{
  "vocab_size": 32768,
  "norm": "rmsnorm",
  "qk_norm": true,
  "tie_word_embeddings": true,
  "parallel_block": false,
  "init": "normal",
  "max_grad_norm": 1.0,
  "decay_shape": "linear",
  "final_lr_fraction": 0.02,
  "doc_mask": true,
  "max_steps": 5978
}
MLP neurons of a small language model. Each row is named by its layer, matrix (up: input weights; down: output weights) and neuron, and shows model dimensions 224-415. Each number is 128 + 24 x the weight over its row's rms, rounded and kept within 0 to 255. Numbers have three digits each.
After each neuron's rows, "fires on" lists the tokens most often at its 100 highest values on Wikipedia text that the model never trained on.

L5.up1090:097109147150116100140055142114102154114137121128137139152117100113104121166119140133125147092135131162149114158117086105065163107151116131097154115119145159129142149139089123139128152125160126148118102156134108133132088117170102141148124124050111133130139076092130147094113122126168135164160135143151113128159149150125138152135129105135151128130132121101086088090116154125144155157137135117150171174146132162150113116115113138153080088123107117162119092177142146091083121101141162134138145110108146084152120156104188168109097116159147129116134153140091137175121123184158099133
L5.down1090:173095170134122136156102111139121102155111124121124108091133122130138142121120097139128113119139118134072117152101080156151121123097140134136121132161140137161137121102106135090085107158151148165187103130136150152133151110095146149136097164107112108124118139157141166119191135150157165111131130133083117128149142116119140107142108126119133103159097162107118156130115109120131117151151100133146149111133100151108180102155110139125103177128092166119132147154122147145094133119110103080150121119138134095147117172120101122142112111054104106104118168086114117119145131107101148126
fires on: " who", " which", " that", " and", ","

L5.up417:108133088118121119148153146177134095121154141133109122094117128146125156079098108146125103143115122121116138089132169130123141131099109148134149127097097102110106162126097115140154110123129157119161131177124127149124157107123130105132118133123179099158183106127136143138075131162126138156124118137147120122124103081183142145145108113155187132139119121131151149154121171158164135129133115145141169155166126109111141086082141097159142108145086139130141129138150108116141157114124107123104116138127145108123137134153091140141127132139128088179148152121148130089141101119172175174
L5.down417:126144144111159104094135104117120171086116133158126154144107130139105137091132116093114109106133158133151137119109104157101139157137129141141132131145112120112111128142103117158132085141135149080144067141144129162142150150149106101108136153124132153139148109119118131132068083135105129090104123128132112120118099116121114111120127103134166115123118099147146160099108124140147121112167117114147160120182082109148100128097147132152088115142118053098157139177145152135144125107112149150069086121153126142123143110163119106148120118139118120148145115118125084121147116105170148135
fires on: " M", " ", "–", " P", " |"

L5.up700:104113139118158106100138118166134155134107094130099108151143154133083121089141081116151145150137179099135136082079126128121118127146181132147109125113152117102147103109161130125165088134126143118133117192108121139074165120149123143146126144125155135090144173105152137122156092109141135152096156116108160132158100127113099095118124178104134152156111147183117143164114130189169118119143135135135142126173120140108084102127152105145123115097119099141132148126141114133131106175125149109154144145108084062147185176133128171110167168155122118144115162188135126159163132131143140114
L5.down700:150128086178167120156150099114140160104121101126164159136120164128133145085102176113128133142167125165159135125104132110112138153148125106100108153178150102094104136134114134161134143122125129065121127114105129137159150145123093138106102123143146164122117097116137107121161135139103100129136136105107098134159138164133154166138152146136120098099165096094118138094115137145122136173140153123142133145117077129136143168093134123096126134137127115106128079143116145110133137097134153171130156084127157129093083092099127138113099095137092138147112098139103160185094152148136133119
fires on: " is", ",", " was"

L5.up209:124156131174117112138115146137118141090105109153111114106131140128132087109130097155140122154121120150074146120062119136108124182108136147115117135119155111098102155084120107100085128142127104110109145122120127140103155118131133125123102127104141107160110104156140105113110114153138148125140134134094087137140129108101091098114152158076107104178120103171130159129125125169149139102087176190140156054097138130172112095145116121153140133125121111123105116130108094110105100139134143078111138114142146161175156112140155175113133160128134099107149108140112149149162130139116139099
L5.down209:121140104178106135089090137122135130102136087118082125087119139138145136131181107117123092125112118114158107128246155119115145140154103101113132128145127105114139068144138123137145097152112102100148147145144117129117122140076099131124075097078167088124171138135102112134108106148085109117134088162136137177120161098188161160128078188140098102165156104053114121126148099146149117152123110134103135119136130142152101143118101146176139106109150119170119150125134158120142137114105052144126124124112120145113096109140122128131106133116110124137162096087110091105109158128094170122
fires on: " is", "201", "=", " was", " "

L5.up2135:114181118133147174121117161137116125130111130162120180161142125062110108152109117127107093127143116118131134124112143114156146131161148170141135132076141147122110125154170082136117124149120120148126124128138141150131114109067142144146127095114119112118124139124153132129123116134137134106128102156123155155092114099101092124136134141126116140110072171126158107170161152122157104051164084089173107147094139140116111107126122143123106095106097118137117157125133093160128098150111119110117138145153132138133156151119132113134078130159159151137118075147174147091133090087100140119
L5.down2135:147178150115131141169126110106092095132108113128138150156097102129110092134127175116129124136131084135130134097133121112143165147112117152108134108132128098128134115135175115140141093143131128134090101146147169145155115081154105132129142138146169139159139121120099121110151098159119116136157145163183132134161140138142147117118111118124118148135109151162184117129133125093092130113126172135142150126163111058112101120139170116123159156106103117158148163114151099102121145108154135100137143113125134151111146116092124094142119146130160103180142116130120153116164118104086070175
fires on: " was", " is", " ", "==", " |"

L5.up1942:081145125123139122124126119088129130156113132121138125126113116179125128072190113113137091096113119150122153119129130163161164139111073095109135139117124124166107118164104134132104149125111103194136120124129158118117126137110140104150116146120107105132174165125120101168110119084122176141132136130121105137124127122156119147165103118153128151126119111146146099139166170144121142142130113107127080145130145107118127150115099080126129055133144147098140127115174161134156114137169149137106126181105135103110140090087110150118093132119139128128143120152149131161158183085113135114
L5.down1942:127155117130119131111117082109092138162118155102102142145115133134081140118135126084147111137130129166109111151133131128166160113115124104111092158109134111132149137124117112119116131148086092172155143128120118112087114115070117147128145116169100121137147129155129142155097157073148142149137105052140138171116136113149095126166123161110130107138146087151084112136121148167091153138147124122135089117153171109120147112177135102115139071134120172104143114067175137141133097150153133130086136150142162100140145112106093127108128148102085114111146114178143109162148166129116090134
fires on: " ", "-", " |", "|", ",", "\n"

L5.up1375:140141083133122107134136129116121111131089130142117157114127071118161068107137102131158147077094121108102149091132122117139147117138102102114156137114158104126138114144155158166134122106134166112107100122129150162131165122118118112149145117139140173114121159110145097173153157143107129110131182118133156135101162128146093203131116118136131161116138115131143105133101140143095117141143156070109087144147143096128126128113126130142106140118130084188150136132145122107134120117152128118120142113148138117128098094151123179119121139143110079107106144137094076139148122196148123149
L5.down1375:145140108140124150112048097141128133083172114121142152129174127093127156129124112080120113130119135094121130088107122120145145122185116132135111126070154116109158117153160117131106153108129138114132113178160130095134155149156116113172087101190097126155149126100126123137157140122141176146140148150104146114089102129103144162087155152141123092061116136154118102132105123126131126107085158113115118112143118115161074118137103127170130109157094134119132128158151160136165156107149170155122143126129100178099105099142153135144141143116099142123100129087121165109135112140091126167
fires on: " ", "–", " Saint", "195", " |"

L5.up406:058125127122112103162055149145082113138120092092130091151151177131092118107131125145113095158147130079088123139142148150126159084170117140111123105074151162114124106085126149148076120119104109086145126139124095138155146105159143123150154111078128144160121133098091165149161117129162101133157091118156137139143134145146137136118090110149115164092162166138126138122095125132108144139157145110113122173117127079153091085164136135112116132124095138135141124157103122144125131164160135123150122122134118102138116107114153167146117102157093085141123146157121120138119108123106125151
L5.down406:156095171151143126145141114158147174101097161109110135146138090178091134122143076086107083135117105119118139116109099102110146128140098163123106141133148117122130114149147148132102140154075137126149094175120143124085105124125112127134126158098138116106119144132133142150096147152108095097143133130110158102140139119144144137180104117081140152179158141134084146147148145159156115120126096115126147115194126124135103105085176130150165127116177148086140143119103141115142120146116090068105134154113071172130145149124114143075129177135128087131108100190116115153165114135161140176
fires on: " |", " Sh", " at", " Kh", " "

L5.up1652:122148115134122108145135086123138089153163151146123160134144156088108158141159087120101094083105166140153134105098143076126172112135116107128152132141110144145125128145130160106119153126106115076136091160142133087146092142132131147171112123139068150156110164163147120149103144115156091129158095144140129158160149119125112150141165122095115122106141146165171138140092151120110121105129101128086143123114137157106106080140134138132083144146166108159123116141169076155142138154119133096123133147085098133107115123116110081178101191133132135116140144135132082097131127122115151142
L5.down1652:133102105104107117141133134140129101156159151083114132120127108145131131149171101122149149104098127101115098135093140107151137054126153099099142157108091130139143123108129138130108124155124102090165085149167138124131140134167133089156135094109111135147088117102153110087121109138143134118153075101107154091134117102147096123160153133097144153122089146151124133117093147168166122124126179103089143162126097134108149106134136123112087144142104136148116116116151142167152135148119162102120134135134116101091132136131147083166096107122134117122128166132123111099111106105105136096
fires on: " R"

L5.up1474:126129125161152110088100127131123161115116175101150142148121112122129139085133134123127105084131127152154160095131135130127144107130126114131114150122138125138106141144147103132126104168142102127082141113116131124130106105130111113146096122139129157142127136112120136184133084049114169110154116124110079052098084116105157136123153144141145133109153122103105138141117167111134116126142156102165109164150150165129118095118140163113089142123156139148154142146155195101104149178136096134113195122124130124133107200144165109140115180168142143133132160141141130132154104110138110171
L5.down1474:155138147103142139145163125164104130131113143145127142151064121167162136081095156137143082089118111114140121164124127112112137107106117133133136118108101103122138170088149117130120104144090101134135104132171121133170133131164165144140066158140098152120091140156111141119129162122098144106132172116089129099158085135066156138145108136121109066148115133143142130147159120112118155104120154138133141134144140159145147126103081098080102169170101121128112093161147152093112122114123117166168138131132159167144124135104138122130130113125130147135138102198072079149133165160114148141
fires on: ",", " and", " he", " it", "ević", " He"

L5.up1032:110149136116146162069175144138120138134121132139090111133084174153119157132148134159161130161125140130142155158110102178143138142154103171119192112088132155118117142144135115158121161136094130159131147141135138148144110120125102133141141116093143112138100098158127133133108129131141147096126134125174102115102127119093131129107099134110125130110105099144128097139147071146138109126110129095137123154132123122148121152118148153129122099112140132126186137129162105129083111149126108121125154134113137104122153099120132107096171119139092158102109112115142136152160101146129117163
L5.down1032:124080116115105102138140085155121158121085110142109154115116132148087135127152103111137111125105111146141114095225137113111195127171108117106185136098134117133125099105105099114113125133081114108165141117123143120131167093119127114156128146096108098157121144138133147118113091128129102148146143157108105165164157124135125117124113151132179115117107145147111070140170113082071113134136097083092121133128098118142116130140116103076115099123124093146138147124150118106136100031146051117117108131118092116125084147142123106091113103129125109134165131133139080141152103101106138125
fires on: " ", " (", ",", "ient", " of", " and"

L5.up965:128111151113115124157130055116117128107152149127103085106122125109115102112114156095085119106115133163119139095097077159163119119118103128147131138140135148157152134137112076160120146129155145120154157096091155122106112125114128117086085126139084113122122182142100126156123107126134123125112152150174155092127144100080107121116127151122159126109119073148100150111130119150157133123104153107135083131130089163147121126106133140155154146079118132170122163142135157149139086127116128097127122144094168111145088077142181117118160109098114144126127115096116132120134135126104111119
L5.down965:123138142107130126134088168137115145141154131112093113120130125113082147121107113142082152150155159129147155121044120104143143125102163067108115108133144149126104148161139167105136124110119117179094101112092093075109150140116133128119108156126108152142126122068136128153127115126129159097134139180139130129117104152176135147116116130152136130138143141142130173114108130161144111118137141102113132110137172091116150167147117150133126095177104089142135112075127152116103125130113139176146139131158148123126133132130104123123067104126120146162143155132123125083152120121123146109
fires on: ",", " (", " \"", " took", "\n"

L5.up479:105100136158133147122122112140124142113128141094124146105139103106149118118128132141110152103123158140131183177150107149118121086124151139172090134148117090103127111127109100146084120112117142134137102160119115154139174108101155114123109109135147159169140121153140191128160110112143141118130091099125096125180183120134120069127149129106100111140134145093117117126146133146149099149137117116113145147152133167103127163130134128139102179094157111100151106095171137124159153160161140157127132141150100153095153136106141092184142106102153152148131100122118129165170126075119130167
L5.down479:115140102128112181084122140106160166122118147162187115097138138121104099145118156126125139128132155136111143166097142114113135144116120155135130114102069122111106100172085095118157146097107091078130130107158174131170131104140137118075104167097128138132087132139117152103095134112091169116155110159163095185117151158157141093112126187164105145178093120117139152146119117148119136126117167128128131141140172119075135139135105092136134129116130108143115160100148103126141080146106140091117102154133107133107126131157128160093120131103110121136128111126119102116107122123136109132
fires on: " ", " r", " sp", "–", " |", " It"

L5.up1429:143084105121121146124104142122132149098124100108144118133078129151143119094144150129122120124165141151170127133119122169151123176106136162160141154115077126132129098134132129112111128149100139153148129126138144145114147100125160084151160147099144097119130142106130139131136112102134146140139110102115091108121145101143134088105182132130107132083108090148144085086136135142117166165135127138127150131130187114121147140121134134087127122104151139188164164179122104084143113155146152118119131144089082127160124130095130139121128144141108138128133105134162118138128138165111086112
L5.down1429:112150121142159149085110093087120117161134135143102086046109108125129120156110109152157151121135147157097122098091153131090132149136156140104156128088179122146133122148162132121121124145119184134168146067087157106138124153089133142122132143165120099168106145107155168119101118144136115082121111165114136152076159128164134126116109128103165110129115136137116120174100138116114112102129137114096108137131114159140119135125129096154128127172134133080111139134087184150139113137097143120145135084164125080115153149149149105119125135149123112132114140113103135147112110162152138163
fires on: " ", "201", "–"

L5.up1931:120164144083115094137124127101162098111134129176111113129147136138184111166156109160147108118168084129108178124149162089123092073093128127099145122128163169101122157099130124143147121121113127120102143150073132145076140142145154137130118113134105112105140147137138165168134168106141172103153099143113106128161127125097116133148104132112155112146145159104128089148134101125147163131153108113113110127153145148084117095125123129152109126149094096155161085118102143170178135141107125132141112137138102192143120126134164128068137084123140089110156175109140123125145156121116118179
L5.down1931:098127112139117112152100092090099117120107112101121107120118134185161094121121098156120158087094133152126144140122107141094132143115081129104110106108140132117097156118154161076110161131127117123109105145112157138087139098161090119110129132133171173134118118110117144157123158108124194083071140147082100139124119123175152119132139145120159129121111117131110132137084122143115107115141159133141124122142146152146122120109135161118100096153118157127108108112149131103116163102091118117152142087154164137145142101120147097092141130136125138100164100135168127122168188148078121108
fires on: " D", "D", "ion", " d", " (", " c"

L5.up2233:077144148119106150117176108124137156165135070127093080106155140107137146110173104131131133132140136144094114094112114151142135123089052089183095153121168175118099086087151140145177112118116111108177146142096153117137151121157154129157154113116121124121117106137072153120096104103097108123139071108148131151124103143087115110132138162129133119147115102169111131112154163121171097112101157146125148148139145141161109125126148133162106151115149117120168143124135131135140093107118116138095153114114131110129135110166140150134098107144134157119106145141106155111099084104150149118
L5.down2233:166105118092188122149075122114111151107127122117158120135130162161081137183117144107118119112134124121120157129070145148155134140153118121094147076115125090079152106179097122136093097123163138124099099086157140109140119157084073122110112129131139137107095139081139157153145150166134131121077156121126120137114106129138131099104135116132169120116124172093173097095138155114128135160146103125150087099152127089114147096113172126119118123123174125132135101146094121120166171154150147181064103142163107131130135103136141146115134147123137116163133160138088104139121075117115167102
fires on: " ", " be", " are", " ("

L5.up862:168138103124086145136126133123075140182122160088104142080136139130100165138135118119081143147152125122119178180130124130098111100159154149142119095162119133137122121135110147134142110137089152093102134150119174104095110138146123124146102109107121148137131109152117114137108110099129118127121152116159148129141094142142135129133122144120138135160127118136070183117149103113105116130108140150097157161147123119143104112112127102103142120131161093131182111065157107086151115143146120171125166130112139162100172170087126160117121129098142158150146130154087089185159125141095093119
L5.down862:145094132133098145159107158144091159134137147111120100109135131116163147144141133112088103139147133171093119114134120160161148088114134137151123081081123146126154104152115117131096095081135079132097132156162105152137155123113144143150080119129106161100117097129147119164101105105148130097090131110131101141139106150159104137132127119121161122122127119127121135178110136082105135085168138113131128105128149093138114124098160147123122138110153096152122129108119105118171090145169100114148136104123099143099157133106151196111081157108159123188121132134139130109105121125116133158
fires on: " St", ".", " ", " King", " Prince", " and"

L5.up6:125144113110144161134129139116138156127142090142087146142157112131127148141097145113151115091123129147144135145136105180149142127098142137131192122134133128113104126144163123181153103102158151111100150143092130160151119142119139081112104128144120152148158132113086129089093104082129133122101127142151120112126156145161101128087088114111140168146143190141134077086141180130135084122132119155120136127154118147136125139127112131133119150127150160111188117164117154125126128155112158145145202119134088077095179112127135128119130111117100123133082107112135127151159122132106082129
L5.down6:119129135144114143132152068144107132124129093129122135154112123130116124148120123125105174135153108152138149118073142190134110095142121172098137107094156123064101105117150136141140120158171122109108175130123118158142143152164144142118184085146124135122104129063120135118115168150099115173125109134100079112132099143137124122120149171166128104133135094153114128148152135129119127125111127135151143114129133126132095157159092121148135095140160154131125127113164145106132169124161143086130170095118114105147152109126118111145127133139162132128096096111150168125164129127112121154
fires on: " is", " was", "|", " ("

L5.up1825:126096150146119121133123141107157121117152140133105160142162179161108137176135166147125142108129148139141134144099089123113165148124131113121113088118112112129139118147067163106143159138142137129134131139150125155106167106155149122121124151103157136110125136117140137125139113114119092172103133155151138099136086160151139167150129128145113157109135139153102068136126149087152149144143121134154104126137111187136159114107145170100167104108161114142172141127098128098135094102164161120108110131169139152133127099104086092096110088084099111131165139110143156133172146145116105134
L5.down1825:140104111149147143086094166129142162119125156116145096151137068119082136113124144126094132149123144114087154119132103142127094144177171148098125136139143137157099156158134121123156111127133138154120127145119154136140121126107125114122170156140087127109131171114080128053111127129169145127160140113149143094151170100116142120132148118144160167138142155135140153137118153148087087117162152114151146101130099088137125147146162109167155125132103158156155087121137144143127132199099105149122114116105115140135139124155153060120117121130136164121099134135090155105089119146145099162
fires on: ",", " and", " he", " to", "ion"

L5.up336:087127124142108110125126146132145120124149169123139120165136185104125103156188159126151156127089158148145145135074124141134160136094055090126102147171141090095138126123103133130107110151123129152118137120157159133079177127175078076183149103135144192103098089118111147138142124147109080125100126149116185111175117086078111167135092176149084153136101160130128159151183157156117128103112162211129140140112176172155169119129134119147115130141146152133130116092140117161145158189130114115110115116131092106090110126134170138138129167107122175137105157116150125178131132137143110179
L5.down336:139132130151113160134085078109112149142155140111141131131140087171093127111057115113113128095148104130127163139062145096103109125157149134156151092156123149131139122147163116128127153115107142113123097110100159160165162132125149164090128102126127103121115123123185103111143098133140150159165154094177082110111093156160147133111122124139136170133138087109111126122113171178142110135119121086150115104104136124052092128123122147138143142132147150074161157158124105104099119061113147149140135115141107118170153111137134072131132088166129110146113133122122105092119159113106114133
fires on: " ", " by", " of", " and", " Via", ","

L5.up606:099106117143110160109116129140123106102150114114135125088073151178127107115095117174120142123142139122110140166096101149123133142145209165141149114123136130113114141141101165109154175144135108138111131120149137083149133126152157122100110122115159117108144130089137118139129078111155106114111127149158158128161095118172114139117079112136127116130144145121122121137108149170171176112112098153130157135122080131106123122118153146129124129105142116104180177126122140143123125118167142110106144096148120138115140086119143127111143116111140110109103121140153127139125175158121142136
L5.down606:142162169153127099154132135155175109160128108097095131120160131105114150155144144085174087118141120127135149133029152154129135135089104117129130124091140154136087140116158130153096087124114171134107181133104128159078096207099111139151122114135071146120104131147118131112121145144113131151133146109142093114091090136137125102111162171110143131147130117119135162114138144098093114099145140115129123146172155134129098202153098106123133141169160169121096150145139106094114156119113125156127105128115141104127117144115143129150101147138121128158146169099119129088130118133153132147
fires on: " ", "–"

L5.up2302:161126104130116093124158148102134124082147116106128148112127133150128157114133117115116135142097180120138171130143133110097095118079165121146106105094152156118153134135124115114147100142121164145150182123090135156148169112130134138122131138121139109075083152163156125168106115121115114106163102171122137116164147143132222085107149090152127122133142069090167112141104173118130106173111139101106109106145119127125126143107102106163085156109148172136097173142103139150136092136097137136127135104126142131142161152176126160119103113133143096138114147123140113129158112125070179156
L5.down2302:114116144148159151151154127083102107165150122138122152135148109087155108127138124157139097118145123127138131130086104132125124126099146135133066159077085136152116154132186103149139110168170106108131155104128159152132132175150093153137116097143133136103158169120115118096127116129099113117130156117141138165125117106122109109130146133088118094104157145143120133134122098098113171109102086103109144127122155101148098120144123127127089074152134109087094164158140101126161098118135158155168125144136134113109091135085102147144118146134111138097097127142175118103130106145134126142
fires on: " was", " and", ",", ".", " un"

L5.up5:173122100182124128090122139160121097106141120164134123101205112156185131121099143115140129125109083146155101085115173111166137150089084143158183113120157140139133093131123123104137158147121141121108108163128131108115119128145126115150186136156117160168147136110118164164151106118111161162111115126130129173141112147148121131119120119118107118145153146140134166109098158191151078082148105154124100145169156114089104099127176129116143110136144102139101140115145162145090166122150132091111116135129093123085179129101121115137140190103131140115140103137137146165146102113125092148
L5.down5:180125122116123143161153142144145144158073130139152097138103132120125109129117116095115111120133129170133133183089104114131174117148168132135151130127080105112115101136078077142110140107131087109139141113134152109146124109155104106144119096151127119135102204136121124129110128121112169095096150130135110129109123165148083118151173156100117078100123146122077118153113118155144130128115134127097130110137097114133137156152179123155117156155168119098164118106162164132128147119108124104132100125117145113096106161148110125152117128109136110099064119135161164102121123155106147088
fires on: "C", " is", "M", "T", " New", " ("

L5.up1377:165144133128122135126131114103151096138099143122124118133153157123119099147110132144117165116108099168143179094138095123134127106142147093068134144132126089136117142107155122126137114185102130138079098177140120143138120131077115097154138121113102129133123141146154100107144145123146125164127116139098094143119118140108145102137112123129110106149138119167110146113115131145146144125156113131119106131146113135094102137132164118119179156102130080146149168154163130156153133120133101115123114106109108124106099139127152112104111130132123135132132134117135109142143151166169157144
L5.down1377:138126098143147118123160112124123128110140115143162098127139136138120114106158145123098141153121095114128121120083144132121149118126109095110108093107115125134105175131146118124095109105114107167105111066112156096113154150187128120128117104159112179087126158110099204144123106128165111127133171109119157119102115150121132161100104134105096129121094094119110118127128140153108128194145149090134134111116109142132144172137133103121107120123127117204138099116116112071098137132093112160138148087081133144129150170099126079112110120098172104142139103130128163118121137132108067150
fires on: " –", " (", " c", " s", " \"", " ["

L5.up1129:128160140126129095098148109141129115140103143121102115103189152119122128162142135093172121120126111127106130117163141126144181158147140114172150113145150118073116115093100155099158143110131113115158111179134116139104120151156147156125121120183111140069116138156135161130128137070108083093096119138136099120118111112121158128120127163152158192134095135101094139132132139142146127139134161114159133131121156167115108095120101141107097148136158169124154138114105122130109158106114088112116156106147091078119120140153137124100110118152111119129127130131145138114134131090162157137
L5.down1129:109150121073144120146129149148120140113143113126119145127142167141156127127117134121185075120102104145128143151088068154160092115120135103120141117112114109147100127086142145140122137121094128072112144157158146082123122114119151102132148134140109106126134134169154106152164177149145139177088106142152134111153107203137145140131134117131118144130097106099130153096120143134159157143131100147148140132123147166096134141152127130154131134176137141141128165110178149166153090118135118133129134120131121106141097111109094146111137142103117176135147153079120151130126128111110155123
fires on: ",", " and", " with", " features", ":"

L5.up1305:138126087135145093137132203107102097155157148136136084119169161164092160104202129139102139111122128163130100108133111098128164099181124155103117137119132115126098154122138065137143113112091145102142134117143175125115098162147142138174104151152155146112126108118129121115168152137138102128104118123163114123133095113117107128119140143138131120137133104116106146125132096097125099141123104077089100118135138121158146128132103163148155114124137134116105132105119140094134115128136063138144150176116127136150126096096132106143170121156119153141134095100117109173113135164130092089
L5.down1305:074100123155143136146108180133105150174128115126165099129143151163135110051185102170087157117076172152119148101107126108138150114152156137098127158138100134108117162117126054097088155118121115104126116149166129090135135165153119172123129137156122124138131112099178141127154175125095121133145145123173078128121115110144111157087161128145118135127111128148106144092149148138125130166120156125123129143160106116135130138181137131156124137073138106117152110115135105102134118126138116112109135187115150142135151125108136139137175141109142172135132152140106155159111125120133129092
fires on: ".", " ", " $"

L5.up395:109182128132104136086121119120134172158162123114092101125123096130128158150109179166105142130157139144123128106095122148157148161157162102092163117136089150085147133125126122168137121128171111165141121108137140148103079129070115133186102117082155151140109075061143141099151152176138107125140124115109121157128112149104132124125135116120115132122153149143143147105124149138188131120078097123159133119152076127113129102099137150076087159090127097129108137144130106091141158128156140096139128152127109143177137154161090109102126150111121164170105115131128164119078142113078134121
L5.down395:170096157159093117151145135100156103076086097141148156109139149112105135107160105143155080115131111132137121098143115109121134103123108100166116126129143095178111180118097161086149087127110135145098181154141114144127157148148123117069146136137120115173165172184118118107112110091084087143147134141087099110148106166132114132140162134114106126136108127097119147145149110110102159118140163127137120120125128107146099140155099138148123083127097173124119135094129166160130122139107100122104132117112148080084139106112151127169117144160117094163096145113119130119135116121140119111
fires on: " used", " who", "-", " which", "t", " second"

L5.up1839:134137126151158132149088152145115161134160124147100125140136151141120133183098113076113180124124137101129117101197156131133176139177133137116145125080105141124072111143142105143110143159113154114093135149158157166126131077175133179142114121142126128109090133083135135126135135126108073100134141114108141155134155108117155137108160163107121134140145115133169131089127126141141122114105114096135142108125141145172064129070117104105133141153075137120174167115113141125137146131102124128181157136146131106116139122181132110117138127136138126090110148120112139135187120139110109125
L5.down1839:144134146116122133150125110096125069107107134130111118156130088110125135117134119161115139153107086140106114112164179089184122109142129126113145147126127098115148092086152132140105136123147120094120125106098117108127149127122106118137158150151125128165116121109126154074152137123125126121076102155152119153110133132107140153159133125140154121109153100127077149147139123106140131092175098122094102151092068097153140116151150102127170135136139092115137133137131118102136078134142131078120124131104116160111131140083178137111073157152116147143113105124128122130102143151094125130
fires on: " ", " and", ".", " ("

L5.up48:133141116125088089157101109110117091137134155085133193070107160116155134126138129138140146113148143140133127129150133165159117063125143145132103121131159108155131154133173123117140120134124148144168166146139157151129130149128152144134115162129087099144135109116175112145178087102166149167158111139083108081131169109152146103082174153132113148151142124100108115126127146160135108141110094160088117129132151107102129128142094117151127139143139145137098103148147148139135156096089114101136095095137142102095132132158124129145183167113135166120118122119137154100129091139149082125
L5.down48:100153138135120116156146105124127126107109130148080166090141143149150114136131115120145100131132127109115147105099138144160133146131094150113117203112138128091123087101127145143075113086101114142137152136145126130150117077134090118126074083176174121110127090157129164124154099149099144112131138149150122117142178143164085129166115211113119121117169161105163121102079122119117115131148150118074124151119150102118136181115153154132166160164110108112125137131144147149085083103122173103102121137159139070107131142120122122104155161140141151113144101115104116123144135111189121152
fires on: "A", "D", "–", "d", "-", " "

L5.up1187:136182127182119120121169133109120124147175166126131093169130167126113123097129114084141125132131154135131175117130140144121140110090108173083141141125161138147119119110128088133147091092119144097153108099112109114100091131114102160123134095129139119126119108150125127155118091158130140137138122086116116131084103145103106133130098136123111148121144140142178093157153100157147138082123122143132104118150143131143159133135152112118111111160133143144078139093149148126141148153144156136096120108121120098126133146166122198126114111119143133100142131170095152126189093135122153154
L5.down1187:152100150161195122131109120136127087121077081160120116122109124111146129142095084126160140163138150114123122144126115128174099122150131142116087101111146103131127095103136168126123141163112131116160115128134132106131167125115101145119102111164110111116138109146116105147114093165171143143154136116119191160108116088169135098086109134115136110139088088127134134139113110157125169138149182141149140125106118151089152109134154148091140111079135139154105157139140152117153148138132166109112159116168117128142113085156119149143118137109142140134105145115136101170116149110147143141
fires on: " ", "–", " ."

L5.up1316:117124097155150104137133124145151123133133169144115098125107122125138102113124139111113106149113118162102175142103108126172152095156096119146093124123112087129103115139152131146078159067095128145186134084149147109091157111154126113129111163139119163135143145104103160110113139117141100151125119146110156151133147137136133150110188147132083181155156118142160158091147151170125111170148124114126110145121127147107109087136157148135125137119137094167167123138120082116094097099155126118140125112063150133106120143121138135110179161092129105128138165137148123104106102169115149141
L5.down1316:097121134141100109141100124109115120142110112133133111135115107111149157117193135099081109089132123116124134107113128125110151109098160112162110101125138109146110139092141124096128138120100128129096164117127117131118112151134122119156137144115191130143115101101138134105099103151139101092108092132131136125146128147102103112117147081098128147147117153067093162107151117086137106106134134120102183132136124129131105134130141115132099117130168150085123128125106112122148136145110190121095135112147158128153121124157131157109165127122134122145145106105127127168138127124107157112
fires on: " in", " as", " As", " |", " ", "\n\n"

L5.up1585:121132141126097099113112104150156122111083112110109114114126130176157133096117103144144115121165108114132142109140147137137123167128140143158162116105142098120133105111120143141128098137119140115144081096157160132114122118155131113138111073149148131129091123114104142119105150167092114120107135129135123145091152119102138133103099131111165120079139166128122124149060149131092116107111125088155120117149108081141108169130129080115097169147138186153126140129111129131108152100125102137106114130139093132149137121112201163148101127117099120109153154132158124119086090131132123144
L5.down1585:096143091151138138169113140136132109104132106121152156111123112108117129100129124077114144146102096117133130119114147136143135136149123070123130165105144121147153125124140092144163129103140098163112150139130107143074107104152154116113142124160136149142104147170092119114158102099149122106137119140121141134116122134094120104128159140128117153133149110126112155133141134073108130151131086078157119115118135111138105150159139097181099164129081133108119164093118118102097107101176151117122156158164068134081128126139160127076099116142154129112127126143125156164145125156123134129
fires on: " ", ".", "-", "–", " Middle", " of"